Weights of a small transformer language model.
Size: 16 layers, width 320, 5 heads of 64, MLP 832 SwiGLU, vocabulary 32768, 40.3M parameters.
Architecture: rotary positions, no biases in attention or MLP.
Training: a variant of Muon for these matrices, 15706 steps.
MLP neurons of a small language model. Each row is named by its layer, matrix (gate and up: input weights; down: output weights) and neuron, and shows model dimensions 0-127. Each number is 500 + 25 x the weight over its row's rms, rounded and kept within 0 to 999. Numbers have three digits each. A neuron's up and down rows have the sign that makes its largest values positive.
After each neuron's rows, "raises" lists the tokens whose logits its output raises most directly, leaving later layers aside.

L2.gate171:532491515507517560508509472522522475451466489522489512498466492462491492505513514463473475500509488537506499472477522505549487429469524536528536552515524517519537544478498479477501499510534490436463467520539535523509522527489466478526502495522508508471476486499527524502475485544468458495522516445485508448484480510519540466502519488526521499508510490524506485478476472520486502490516
L2.up171:533513501498517538507472480515527485454484477499510500488480484452468473520520515478488466498508510508467491483487532510546469425489525538534518551508513511510544567474510493485494491517509498430464460523534509553469506531521481487523527487508512502507500511486516520525499489530475490520542505432484521481474477490494536468495524514534503488499505507521521467482480471512525495506479
L2.down171:500489512481467471509523533486483511545518527498505509499522541538509505490489495542520512506483512472522511517512476481472520563537467443469490458478505490476449437522495527521508512522475513582535516451477488464509498476490513502457480507498504507502513523501498467485531518485521518502453480533503505534545515493497459544499485513485491510496493476472478544521506525480483485500517
raises: " While", " The school", " However,", " He is", " However"

L13.gate425:475512517503484444470487471488463477536443530495521511509466513447489481523541468509491498452490475493534545555489505525487478485508463490525505490504470514499527511504480510458483509530494500457444462468531475529501520499487499449480535545517497494496521459522518463522514513489491492525488477494538504501552509518502499500460499510518492489473506479430496471506520520500500476509513
L13.up425:523538489444510520510545456533460479549449515507502511551453487511483498498488458515490490514501487572525561476460517513496493456529493471491475507506494502519507479517470528504472507484496522490510492530518491480490504496535502520500529542450461507497483481527505501503475514517495481500477459537495507523515490501487514498507518507519493501460502547524519491506414492449480504528497
L13.down425:500489482523494515481452508523539522479489488519509465518535561502516531469495525514524521502480513500448521495493473541539521516466502483528508515504517502493479498537523497503509489530495427503488506510482501491534535521484471528529504536496487495495469506527508472442534477542476520497490538507496488511516509522474514499463525529504559486469528510509505490522561494501516530492491
raises: " months.", " Countries", " years.", " times", " weeks"

L5.gate355:556545452462489464477486471513523474489451462516471516541487514542514500508494491496480538530481476506532498553511452501522493508544504487524503492552511522487478492499504503470534530511508495525516520511525520467487483529459506531536505498505505495511531520527508496526524434508505471496495514483542535499485504499526523502532507460478480458518498466526444525475520523491474496507500
L5.up355:481524499528510491529514541474485524529532527487499470481505475483443489547513497475500507502501470495543513526495528466544507520472537508514462553475504472472502527498473491523474471496502507489494475480495493548496507504517544499481523501509519511493485512492506525494535532494505512520530510492490466466484511464533469489484503485506536516489523543509510434507514532534515484523502
L5.down355:463523501503490478526523560472511548516541543480511481476491501491440498540500516497500507496505478499499509529487524483525506522463518519510466565489503474485503530469475490522485441491493523489508481476505478547495500485529549504475527482497516515501493520496490510492514538491501522530532511495463466471476505481517462488495515518502524537475531540508509444516518529516510495508490
raises: ")===", "): ", ")", ")==", " number"

L5.gate454:496505464492539455480500520500483523510480481468514508473493485517489482490529513420480490571497451507500510545507512504525513495487508493543521510531496457503565531511520480513429491504480494524535479508479511503468533484478515531500507494538544476551517493521531481544491506488508531460507491478505521488456486485491480434520528501495514438516524482541539503482470537504535491484514
L5.up454:500494496478542439485508501532479522466540534501459543516505497509495492510494507446535506475454488496508493484505498476512497510478532496567515516515517501514504500486469489511396469487486518484536475520494463482516517504508495510489496519512484467511510490518501468544457503533558487460498512531516498489488504544494497481528489503485490447494513484520541554453476530449465485501477
L5.down454:509514511480527461492476498480455511494521477454480530500531469492494476494552520472502502539491476497472483542517481473517506538505476486549520506470471512479547518533496475446409471537486503482490482483502482501501534486518506480488505548468524473527485500501505513544489501503527507449512490494484504498464486506465464440502524485526495428514543476538530539487522522449540480493474
raises: "| Preceded by", "- Goals", "- Re", "- Succeeded by:", "- Preceded by:"

L13.gate237:482467493485489546501455463515468499462509514493450492531471483480512522455527473480486480525500494477505463528535518496532478495538498510529526475514498467530514493544513531511469502521465503521507511507480483440497542499502494478524502498553530516491493494502472514513496494501470520470500502492492509469492521517518496488533467465500485487501441524506505466469520520512481482492513
L13.up237:450478520475482490491503502494471502498480533498478504483488513503511457524487440498498524522501495526526454451512446525530457478501464481520504515504479458500481507536489499519433503508506465513481450545487529529488513497494452513497476490497486520472455485532483504489507520505512492473523498539513512479467518518459520531497483502484506451466493547497471530510507513508480538491459
L13.down237:449486535492478449462465466502444523472511548473516462468451528539498513524526470512523480495439497472502516527490527470478494472473506501516457476538506451486496517496473499537563512492521475499509487509505517483450471474496515497524487455499513477538472485499500559500504486459484500510490507523512515543469489527493485476489489524479461514544449499477527479499519486521530481513525
raises: "ham", "hall", "berg", "orship", "burg"

L4.gate741:489492486456502453499507475487460479488480482447455529472541489500471520497464520471502476499481471516501505489543496507483492488503543489526500498516514480474528495494550529503489523475480493482494449514495439544486511498436518513496520517491523516471510495529528451476447476519492469455493512553534494462490478506487496488514466529486493523531506509504496504535499511542461451533481
L4.up741:515501452488520489510488495516505477522488480438467580502488556516466539489480511498492481504509490488516512482533502482518522528513514513522530484507526484501514549509536506500468473534471480492482490477502479508515509498452460502438498505505490459547481505502464462504513486518490511467508480521524500450466490492479448491525501555499490550561507527469462475520517507512514483521507
L4.down741:515467479495505524523479483495469454520498493440477540484510554501501551500489512515498505480491509514500469502523497476510529527511493495501555489495490475485530537499530491515491509522488482476459463465466486505505520530419468491445503507500509464543465488529499471491496480504477519455489464506543506490448516476474471483541496547505487526576509506485475493509524494515507489510500
raises: "- Synonyms", "ography ==", "olades", "- Preceded by:", "- Succeeded by:"

L13.gate416:566509498562518501492499501498491517515532470491511463452514527486527489472558503477496455487498425469511460452446502536465505472477493511541521488492482487502548497524446514459512571451453526536502524488491472524489527529496517503524510523490501513527513482499538506533528472475474511497516488509487482536481522490492479526488477461460508528528473517543485456510467538466459468494520
L13.up416:448498516507492494492533517515494524534472518482445500546461518529503514446542506483478514512461481489514484481498497510496473460531498539538525467498509526511467489494454484536496497508513469515444502531521545498473522507479455512527492517504472529506498483473549529521542529471532461488492518472489488484454508487506513528496493486506528505512482460545516465494515482488466478491509
L13.down416:504535511515515494470492495506496525488516445483482486490509500549523527448528499540515472531508480476486490471462535506528511468538505511569500491544496480438519519510518541481501480476462519496521529491484512525484532497528478512521488487486487529517481518478486517576518513480474534476490527516505445539481485503544481486472483538494513510457489469460501481506496493568498483477495
raises: "ved", "- Gr", "ory", "nam", "elen"

L13.gate32:529452497524527510513508522488495512515522503516489513486546471504497481489472496536497504519514522481538501480534494533490465502501543539461486494522499508466505496535492492434538533503523495512487518529492495535502519520522550536531544498529524468485480537502498527464476503496483465505531518503480542516497478463497499505494428550482494519478503516503506493490489564536504487513447
L13.up32:531496512463502489473478488459528495492490475559475506488518527492492504510497464504524526473505480511490505510491461486558533488493495480480494510481507487537476559512542543472559499493508509537488473533492535474475503488517495491535460492474439502493462506516502551506486477485499530487496492466442507476523508496518533547493501507469533549530516514483486501517486492496462491493512
L13.down32:480482478560484492503521502525489511578509502520455523524518547487518512524488512461527471521517525550501540468481455488493520486441482495514507540473494487518474502441494518484509526553521516498530492538493533485515511517506490541494469502455508505491500502513509474534523466497488487541523522455514448476485512469492449524509540499515505462484539499553468493482517482515518505482473
raises: "ance of", "als.", "ance.", "ment", "ants."

L10.gate269:492508492541503510514503476503522477499477522522504475455520445493473525532491500432532506499495489454478512490493521490519483450490489530475528502538540477523497472474417480476495502521481487503468488496493492504475486501498478514489497444539489499500500497504471464462477545511509502471526455501508533439471491527495491457497550542496481473487498474449502533490499496495502521485485
L10.up269:523503505496477517504563505491481509482471489467502533531495527487485503499481496468482496497533521465504462485528533499510456430505492478491436549479495436487457509566483482497490501501492495505486469493492531469531480496507518515493487511550477514484505485501488491491526500491473460521498457505487504521476544475483537494499573526537503538491483571552505484493483484501493491505511
L10.down269:492439520500546456474552464501459524488459529547496507466526500482501495505517466427488498492566514488515498496484536492465529545457506523533485554503527498498469495496494480517516477509494493504509500501496515499505515512480470504450507494490490515502475520499486496499520505513522489479490509512477533519431496490548537540497482514488519491516448447507526478466482490508540539564515
raises: "oth", "ed by", "ingen", "ing that", "ey"

L10.gate608:524499525471461469511515487455509485449447445502507495530488522486493491532553514487514527468457522519495530479510434494529493490518492535513510549495499512479506520542532557490505486509480513484535508504509508527520479500519491497541477526500497500555479478496497467493488519459522531504487488484570554486468528489500527499502477495471475528516452486516468492532488497542481522507492
L10.up608:528514500498480480533511467539504473522515528528434529501520503468449505488493498487446551562503466511537476484463459504496517505524517484509490519526511498458485526498540486494567508517515554484500481536479520485505542506457491479472506547477505483460445498499492498497470513498525465480493518483490479510470487526503505458552525493519459463471566481513465476461476494464471504527494
L10.down608:504510498539478528497486511455497510476534473538458472539525514489465508506478531537457466512502479496463486513573490499495519472514541507536524531491507513502497499536550535473512492526502515481526493483484533486520519446528540475530504541488502464508499500449525489525499494475500502474482493522502481488508482453496505501511534482467510483500522454497467489457484503515541477475500
raises: "le.", "le", "e", "ille", "lev"

L9.gate737:526460510481469481505512495499502509454511461510477460476531478510497495484513464518516505495464494508462491516547487461500497505517501493477521483492498505499459504498495505512501561507519523504496568529516483523549493511508496503475519515511512531492480521500503495486483487443477560495464461491474557492522468497504496494504488508493499476531490526472527519493477488517465479504473
L9.up737:529477532511539513470470496497496517461466530493498479479492527518497481509430480472510531506536507478485525516492489484540520510502470522517466486499504520479509450459506457552480521478510481462502513468529472508509491482496518529488494452529476491480492468513499465507468500520451533448465476530481497525526481497493496483492501530555486484513459533517518472500483504534503473505510
L9.down737:461494493476483509521504477524501499502524517523478509500520523510481513483463500522505456523473551491504509513523476471488511499534513479506505467487509533440461465494478527508510501513565466529507503491491488542468532502505450512465511487432489476502528489535462492491445480513485480482503467471441480447495500507489450488535453476523499501537487514517466518498492524540483473508526
raises: "an's", "an,", "an |", "an and", "ans"

L13.gate352:508502530549459522534498484509501538570502473479444497502528486491486561441537504496496499497457480522509502488464495518507465474498524506482479526492512568489549466457528542481497525494542492454517499489495491548484487524501511488489480499472516461493503529451532519497488485499512458525507470511518471498504523520490515467510517504489492534489494471495488490540500482506525463488505
L13.up352:486544476477531515505482505457492514519506515506504534476486464519466468482474529452505495502528460530479497494528535520488514471511475489480472506565504491486476539527476488510503496507514469486489472541514557520490513512554520495509477552518546521461497501561538460479494505532506452523530503500438509517500470494478537508521492504492463522526466454506516515462528485527494524535473
L13.down352:534469492489463496505525508529495498500526493491489512508545496514512508470530495506479503495464507482482488498470480497491512519549511503516517520480522545501540436496528548504473529489511524482499534505522472498510479501491506471459516487478513447509503495458507548480481519495510539489482458507544523505441547477483534487481502499457487477509504505486448467505454519493519505474517
raises: " existed", " includes", " contains", " was the first", " was built"

L4.gate716:489514512527530467494486445478496460488517534502486466489470437511527520515514479486493492510480511449546496499432480483510484523558514476516467517519498508519487480466519533495472520524498482524499468504518499498518469537499499481551449500514525503503504497520478476500511532495508433511492508485519548480488507469472461547521517504449499495480502513515529504501559535480507455490472
L4.up716:498523507502447494503469485509489509461473467522542512492545505471480528510484502478459551491477512509514510460487492505468512444504473516515488471503498496475489532521494506512446536478508541475525517518512514515539491544488463546491475481488498471465540522451518476510468531510511500487491496486482497483493463503539487532510485554494490516503501513494478468544499485475517518566494
L4.down716:480534500498445483504477471513475511471461474526534496492533497474479524499500499468459539482482511514508511474492470512472502443503467501502477471511500501485481542512489510516455538477510547476537529524507506520520498549488471539486479490496504489463545522458529479500457521524535503493489496492477476474495479509529480540515480554506494507504517527484477464555498488467516491575494
raises: "\").", ").", ") to", "\")", " language."

L9.gate34:458525523530505491522509450481504535543517572438461528434518509493506554480503433534495473527498496491515535512493509461541491523486506507476464479492529530482467478488505508492459477532496449503480487479452483511515517487504474490494483493492499486518490452502503474480556489490464493477434492519548491496506527506524482507509513461537499513487491493485477523521510536485499522508481
L9.up34:517474497484457507487490455520500518522493492501500526429474469492512549471475473507517454515474487492535496536481464493509443479523498532486469469455518512541464482492485475509537513541526519488472522505507463489468511493503492466558465486506489490505494522493525514459483458538537498482514492513535474494468499526491496521536502493525500456492494496503509518499535478513540536551499
L9.down34:520469486464485513507491503550529502445470467560535459466459498500503509496501503469488537480484489521488470479498524512456528475460523493505513494521451510481583521464483483501521478458491539487527498535526530512493498513513520521465539516515515504462535493489498480519481502494510524472544524483453527483493508487478535521494515509482500492507512516502485514523469512492505515470519
raises: ").", "), and", "ore.", "ets.", "\")."

L2.gate130:534502475436522493486464508480506473492504483505489499535481542531536483470496543507496471484516502519490524512492468518515527512541498485475489505489476515498472481512496499546522491533477529482551511512491514472489458492523510497500497523534507529484507518527492506494501495537485489520518530470518550533521526475453491512489487514475467455497483463508495489446493534475561475461483
L2.up130:536537502499489534493510502511510484500496473486515484521510543512504496497499524499460481527521516551521517490500505505487539482501460496450511493480512506490479482507518485534514493490511516510532508529475454506535477512495488504484491505556505514492498449520500508481432464506502493539523513468485506504475499540474479459526538482465492458515531473523472492459519466519546500453475
L2.down130:480511528571476509528521492517481521510507512486505510491526461478476516527511459468498526530470492493510466490518543487464467494470503522515507486498513494502532511497508504464480526473527473510453499494512493518517520506493503507485516494465500483507510473469504494513488517469529511466499476519474429456476477518545502493518503494501536546498519543488501515528536466540432531537495
raises: ") is an", ") =", ") is a", ") are", " marriage"

L13.gate40:513520526496521490520493530511446543521516517457514498489532502461474523475500501459511512504464488518498510473521502521495503501549481485531500527498463445501509485498471494518549500509490492502519499540490527496514513517487551493487522493498518548497471457485504487473480488502482480494493507458465451494479489490492492489514516512476482492539475517497444454502517557517538501455547
L13.up40:530502502447507498495494501516478537474504475468484489496536466498499541493511461488508517517444526476496496454476461504514483491520461486562492464484436458497549481483474505521511484479482488465496516517476484505473459507480468485516507494513471525483451493528507484487502492478469503485488503516497475516488526461508532501465530464505492518529447481485480518494493560490508548477537
L13.down40:458529491484526481484455445538528495502459529491547522503497479456462522509535504508479531506505497497461558473517512530509525464509477507477537534509498499475521512487482501505507455523485482488478506512464511483463519486485476494504526497516492508537477498475467490521534529515491484490510483497477510483486503492507546495449503511485479492496509472471443503504494510508474523459475
raises: "op", "idae", "od", "idea", "oc"

L13.gate687:490506529493509509488457488495531496479540456487497540492547508484464519447488512465503497520484480496506495477523482484439478531442523490518530538535528509459521481494478519529513469500462507519469501509531520517480498499509506501465492502557427530499500530495483492508473504502503482574498499498478519512468501477505502527521470510475490504520459499511468470509475505500481525524502
L13.up687:442481513518504511507514470459524450495441480478510452476490506550460475536497470534528564478511496475509488495483505485497494468480464536509454466491507527470511494494497521528551467481511474487552467495507493468531502507513566506525508522504519508540480480477489524487494496479503489520481529484493489511495540496516528515481523492505452525479514492492486447498506508523491473505506
L13.down687:508499462501469507479508514492528411466440470514521510494491515531495535465524469467484536494479492547502529474526459476519481485511530465516455497535460502451481515470472490539535523521475485484533457501496498469477493541505521505470512486511472522518487511477506520507468506458488489521485487486469513490414495480491493513492500496497461476483484492464519532521510491516531488487518
raises: "ively", "ibly", "ulated", "ion of the", "ibility"

L13.gate558:505514456497527530498507467482466519476523496523461436540499506516505493524499494503490513489513493489455495507470488464469518488504490483513543522528531479491515463498506528482503499502505524458501567500491476490450516508489495526539496470494450515510485521520510486475533485539494501486525535530504515480499525503516497491514478493502519489506556487519535495503495489498511463497503
L13.up558:508499448525514525481506483525483521476452492520440497481511528484482495509484496525499499492493493500497460510526532474494551537539503501519517524518473465482493469465498491450515516492495502504486521507500463534457464530480502497521524541458492514474470487496489499501461477482503473535528509497502490505480480492481507484524497506487518509481508511504538523467526536487460519527451
L13.down558:500515477474484509475479481545527535482516487495500529504455490505511471515488524518500508482520547469499498540483556509493529519484511506515546498498497489465501472497454541518508501508503521511511547492473533527479531515499485550503479499514496504517492473476465515517529445537473497515560537493510462521480479439433503432470524506488491500487516526501484470471517492463520507516490
raises: "els", "-", "el", "-P", "-D"

L13.gate812:532528519504502494505491491528541516485509501513485466494476483492500508531515495508475515451498475477464503488495484532478475512527450497480511511488514487497483518463476499533478488483451484474507512512480490502466528499529513497550460516531564481551485471543535488560502521500553499511486477532520530519517463538525506508508548520489487521513531541515513542458522463489485505490500
L13.up812:515478497484524474515447507526504519486514475510501492513508489492530513484520522538454473532537495473524467460515546459522480534486503538551496515512496478458482511517487496505480494493457447468442525522504446490540486455509464509511529504491470496520525516502524489525515521523515490534473454486490547531524508470516502506537508501500491519487482551496462507507515498461504519500506
L13.down812:492470498486520488559456497538534515494501510514494504480501506522475498512539454482517541522488509494514476495495492568517461536519511510505499512491491507515442481514506513513485514537458504458469534493473478500507473529456502498518445478472535480520487488526526551533484514477482526540507499490551491485492521527483466514519519539529470516446524530504502514481546507517472495518522
raises: "111", "222", "556", "611", "194"

L13.gate119:495517512501524462511467501497511493506501477518481497478518489492507497465485476504498492477477500485504499474513507506519491476542478507505522485531474469541491517489510519496528515443493509496504474464530484466495468482519511494514518475473533517481502520517458489521514499478538530511459455462452485484463446499500443525497501496498501534473492483488506518511527467463496502497448
L13.up119:519493487508495509516538501456480504537526559474476488497515470498541465509501512510503492452534497504499481482439497494491502497518489555495531501520524503480541540530575517453471460528511524511491523478509472527509489532484532508471516468510506494517471471469494498532478468453489496528498479495484531494502507456511540495518515491476489526494471519525502448496525534514484458480506
L13.down119:469508505470511457501460510516536498488471488514535485515490511484476494478493511470468465473508510479483483479503529537500491508451481465540526514568531481504477545476555530484525520483496501480473470534529446480465508482543516494519511489496512523509484521493525533547551490503522494525480490480489498502485490515542447530513526510494469481538527480461520456492481486475525490511519
raises: "ly ", "ly", "erness", "ly,", " though"

L13.gate450:475446533483499471566500477472482516501460484477472497518473478452493459504519533513493508475476474505476523486463482493469510489515496487455500456507491496489491474500490521497534455472485528525449540528477461514469505523497530529546521496540525477488490523483519482497456546476486469543524496483462510484486512489508461499490489492478491522448426509533486504479484476493520476530505
L13.up450:530510498503485475509491476557536483536527471540512516471502483521468539500520553487486515495481490530517513483483551512554481501490491482521495504519529541522516498567510531507538498502500508549499480483516453485508505504513525502560488507491529522509495513507531503468498509534514476576518510492472537473512461543522470462512522486524459505516496531490474496538500509486459510543492
L13.down450:505528492529547471516473528458500454472446482500486457504490484485471521503486552492532491526475507520466514551496479504504473495499492514538477432516506486508466498504496489510483527473492475528504484519467495514517446471522495515537488535495498483507469509483520488511505474478472524503463521475477491519492480501490507503517495515471482499540490497515485485509534489465492507473452
raises: "ient", "us", "ly", "um", "em"

L13.gate601:474543519539464487560483493488522493514516486491485493508495502484491524483539483498500521515465541527504466491477481472478496480500515507515485488500530529519554491473511509499495509508530496466491506522490502552479489515463525504477482481512547496502513557474511500486514456503463458529513484487517465450470516526481498482522457511504503528487500482545513488531511482534547510522471
L13.up601:481533515489522477543529502509503483478511543496508504543473480473456518501537506528507522535456493493483483498491560535490495488490481495537503505535547495507511528492527481503484486505497473497498528556487526520494492506529486523514459481500538509472492529502535487535532473492452507551496529483538493497509503495505527497465456489502539530496513508513517467477500492505520482493478
L13.down601:477504505505490504513480499518486484473496512512503502522523525499470504519518512485505533509558537470477475463518479533515534463494518518522506482479502494516552504495501525544509504518489492492493523536478511468512504491510485507454511502508500484503476542479499512485535421493457493495506490503540508488456537476496540524500476478508540519447496499524504468459504458472530504467476
raises: " were", " include", " are", " were not", " have been"

L13.gate204:520460552500489502472506537516531484515503519478480482524487469522496491484540447501494476493544473489517527464552500492533497502489485519492531464528516490527507491519510518473505520503497488483468530494539522493456474517511519476477485458512506453546514493484458511506491507474489524518473413488488521461494488494460473504481489522520465504474469478483490460468493522514531503471492
L13.up204:495507551477497475521460550493499523539506523550525514528526512518472517477484513499524525481477529483535477520478500505504481524507469477496549470483508497506550484466458473484453525496480468494525513508506528548486472548495511485500513458440494500507483497504460522475473508513482478499530507540468522492496489481483475502522533459470473460513517481541501495466509526512502486502487
L13.down204:485488527505519527492526543521500491493473516541531542509493555489469522448487551490470481492540527509504447489513488514499516400507524499480486513542505537485480484521503469467508534492478478476493526489509505496483493494511476507506499540489545477511519510503492486475472490524496510472450454489500457492505527468496483498505501470455483513513547494513528509460509553546484511555497
raises: "ance", "ancy", "aux", "ermont", "anderbilt"

L6.gate809:485530490542514511513507517519529448504528485540478498508483452503481546508485498474476494466495467509532533524524490503512489512511478481485474480544492493491504493520482517490485530483497521471490444523473509471525498510452440514520494472496471514467546452492512456494476499494497513517487490496517489491447502512490460506502524496534486455442460505488482494499503515498526527488489
L6.up809:478463569478490484520544479458525549515514476510541470505519460495477505502533496509508526491497497475492524494491482529484499555516485539505505501479530488500503521558517534506471497505547501475496496496452549484500492529470458513515536506488515532503574541520485487496475510506492558531504514512451484508488487529473516456500512503530478556504461546519510494570520496471483505486519
L6.down809:466449508511495483482578520487528501496505480468506539511487499479492486523519474501459531463485513494556507497494479549481522508509499517511536531462486509477500543527482528494478545467496509491514524500491533504500548555494503520523516515480452507508531532527464518470471441493520527533494504475502529487492486533480506477484498507526453527495480468494464491539471519470518487525515
raises: "ight", "rad", "ection", "reat", "aught"

L10.gate746:493483533516536544470549511496451530476489509481509491541444514489536480464524507456479516494491492458448496515522509521530511480516491493518557547514491500507516514487502508487474509526486503515474541495516503492509521473510505498475522556511498514512483454499475538543501501497501482497468507474501480510511509498500474538480481553534510499488496518542482498490506481505503478488530
L10.up746:508500514535446498499534501530509469463477477473509514494460504547515534483465505509485539470509480494416516529536509475520455505467508436493546540495507485494493508519499495461522534503494522481531519522513453484509539509501513502516488539510515504513518515500530511512496522518476495517494492494483466513486482510445532497500422471491512477500505508563500504505521508487529523520506
L10.down746:509515529503528519526460505493476484509501496502473553467559486508524541468490512468536524504494505553501460463507496509464548481518487523470457477469514472507500510535533506475500440518504552501489505492496450501475473500502501521480499460475532551513504492546454478485502493473487524520533552476458521517483525511519521531507502468482500499519508469473492493551510458518537528530512
raises: "er who", "er, and", "==Career==", "ctor", "er."

L6.gate311:499533452493503490536525479504470471503544507471503516494485513534516514533472545502501495502489456531527500509530441519539494537506513472508495521503497547539491480521445534546502555513471498501508483548473514508520506510471554508543516530523531509537517457507472530525467506538477499514537528534484505510489523503505502562531482489515478526509505517499502481450484508462490481541490
L6.up311:544519502523478480532539468498509508504540507475515497477447527516491523516494553527504453498490452472532524554565444486540489494486483459495494495461531507571501511475511513525479513503468481469514472496479538513513540498498540528509535476518504498518493482525475514532467515529473522527519511510497494529492528489504500557529480542502498543545510489503508463474522488468510469531509
L6.down311:524522516485475479516511482508490489529519540477480531504533509495491471533480502511545480529518484533497521501500495504550536505490491488492505518453535528512477482533496500531514484490491508488504460499488503512473545482478500555508499485497526481505527477535507461502490499529499501543480529567486483468498459524517515533483492479492484532486508474520503466445508589493493465488454
raises: " Command", " commander", " patrol", " command", " of the Royal"

L10.gate539:512512521531509484543511496479521496524506507498501491463518479457513475465504507487489517478518515537476456504515489508517481478492473482509492570474518544537545473477490516502461503498526452469495472493521493546520505529469515490472478504531472512501493476471514487515522472516505453571528454510522436469504496505472521486516465519514509524447498489506449498522521479492535437467501
L10.up539:510523493505470542496460483479488499510534518471508495471544522512489487475502489541497492494457475455524509498555497535541497505479479472495522485490507527501511487503536537489497525506531459518497525563490510469517514519499494490461486478496512531490521515461528500497507483530453497522499469490486502507525456525502526483515474490544522509514510470536501480513506544509449469481461
L10.down539:443511523530495470481452492486509480450445513495531495476536515497497453483496529516479520462512529504473514472539480557518548464534529507501483492483567491489485470533515499490472501496516471508473535549472488500506535491493487495487489477515474524491471491500508483501493477477454544497466529484502491523555494486530487501520491520528526528474509499520528486478522467477474529483503
raises: " have", " were", " are", " who were", " believe"

L9.gate314:523506494538494516511495496515494475477545456477514520523509500459421501469477458520498533496481467461475498511541509498497554485483504501465483511520489465525471503479507522497520481541484523504461499478514494459511553511539501536462515516444518443489476479491449493494490487463470523502507471484506535530495503509482497501510464524515445496484479535481493491461505460498498499547495
L9.up314:518504496514475525536448513492521491495509471509478511523495480494505475484499469446524542463491510496498487481484509497501521501469547476489483522514516455528524550513511457498511495525484489527509477498496443464468511481462447518491543428453520545519537455464501510464478451517496497529491474487525491507477465495512499484500483537522478519479503483448479519492543521504467491529508
L9.down314:478494495504560504515529447507551483500526512561514499458557520494499512503497521479521527490522520472506505433486507530501503453502498486534509515513456518496470506507522507527531519493499491482463483483489506493473511474507488469512538495477504520532483449455485476542512465473501521470474502508502535504441479444493459472530498452523485499500511500528537502502511441503509464518545
raises: "ently", "ency", "ét", "ential", "ent"

L3.gate307:489486515488481450489494506496488518473482506531517504490509526542479494478503497557543484513469485492506499495477484490502481516514534490463507553526471504492474459475535453474507481490468511499462467482464520488554485531499487477506506503465506523458552519491492525522559519482514518477472500544456476498507516492530531483479505498516502499523487506513516472511524463477532470533525
L3.up307:511515508492480475484486487518509528451511519560548484500495513517474494517487515511502498499460505532531491474484536490479510512498521466504483553524497536489499467524508458488497503464516519488467490476493547477538483528499490496475508518449515539467540483493519513521511513504507483514501516553440457456534472462536524451463506520506505500511502481492521498521489490478524494506471
L3.down307:507516504513519569523513488507496483522510508482481484510488481451518517512490507447472530485510513506493516494527511499498518455478462514530488453486523494518530534514468534531480504524543497498543522526527484495439501460497491535476508516526496483543454505513515491479444514521482487524531518468531529516496462507466486517522490499494474512483490502487500510483485513518463528447475
raises: " survive", " expand", " promote", " acquire", " enhance"

L6.gate45:487552533555448465517496490488555493506516488507505484554523515525473489519524513492510504508469503501536490518448494491485560482487461481495522515487508447538492480483513512516460508518466487543506441499514468529489495500485481471496529487517509490508519499503518507486478509474512490529471483491514544480533492527469466487480480482473473478485480539485536526497528519536524501500462
L6.up45:500513579502487500509533493466523527526466494497523474526532523524458494498525524459507504462488448503496535512513461525519558486520511473504497524500520474550503475490503516454489528496506493520516461521531482518508470505491487498463505526515453495511529478448487491504474503522501467545482516486530482492483544507474473495477534510460480524450483518513531512529485470548529507503484
L6.down45:513495575501485531522554501481494525518470510506497498449558533506457495503514506458462498458492433530498512520528473507523559452513503471529492508493515539510495472496505525451511514524521500505522476512498477490517461493485520507466526533471475500504554516499462492526459501520517473536516539471507475486486498495486485513511490476459501518490487539529524499530474474560526525533510
raises: "ance", "ance and", "ance.", "em", "ancy"

L9.gate363:470508534475513498541549514493490520550565518558503520491513517473510539512496487488498511512501508464483463533480551521520452491565527480489461498511482526501474533521482510505546521501541550457511503521467525495501486503493529503518453483477509433459500504495477523470467523521501472553530529460519529506479516512514500505511488475472467504538488515499518528494469500511482500522496
L9.up363:500505514538519521479504469532499528481555506502512529544497524478474472532477498486559492517489485489488536482513484503502523506508499531499507480533495491558550494510515454507471512493519495513529481510509490507510504464502495525497487503482473485493517496504504464469501508509502510527525495461453494473512558481491554508491507466452510542494450481531500533557469508498481493543480
L9.down363:532508520502478528490513523525491513522558516485478486479529516484484465507480533510478549505565513492436474501477486513506512525521540546537510505514487524525534496464536513527524504504507503479505508490503511532507480499474478465465488512480498457528526512469533550474546498510450515514514510448529513525485539480485527527484463488479481523514489466490465454507436466518480505482502
raises: " consists of", " arose", " allows", " includes", " existed"

L9.gate325:484516497514486468484489503524473565476501577525527531529533513474521479503510492485505542487470451501465553536452525468516528464517517484500485477500517503499468535505522502498475532525496478518473480525480535449495524480485527505509496528521515504504458500457506461500503468494523489486508437553488513484486505463480473492484502494478531541478463467520508516541502497480478504488494
L9.up325:515464512497536501487555466502500484526479510497448446479495514492487493471496484519496484521464489494489496496471511489507489490524542502500541463509483514492490513494508531489514498481514495496484454509493511434490488481487465504486504498490473480505459508479464491479511518535504535467487542495498489539523514533516492478471479514439503565490460501458449503496472488496518522486474
L9.down325:485540484492457517493472500505530502488509549468502494508536544455475482446532498524497571486503513512474537521497468539534549497490517482511494500469502472509519523513488490488497526503516446482501534514478507464464493510507539504515493511561492506481478475472542453509479492562494497524492453535513460467507519470503527498523492484482484514488519504493499461546537472482517502497528
raises: " organizations", " are in", " include:", " are not", " include"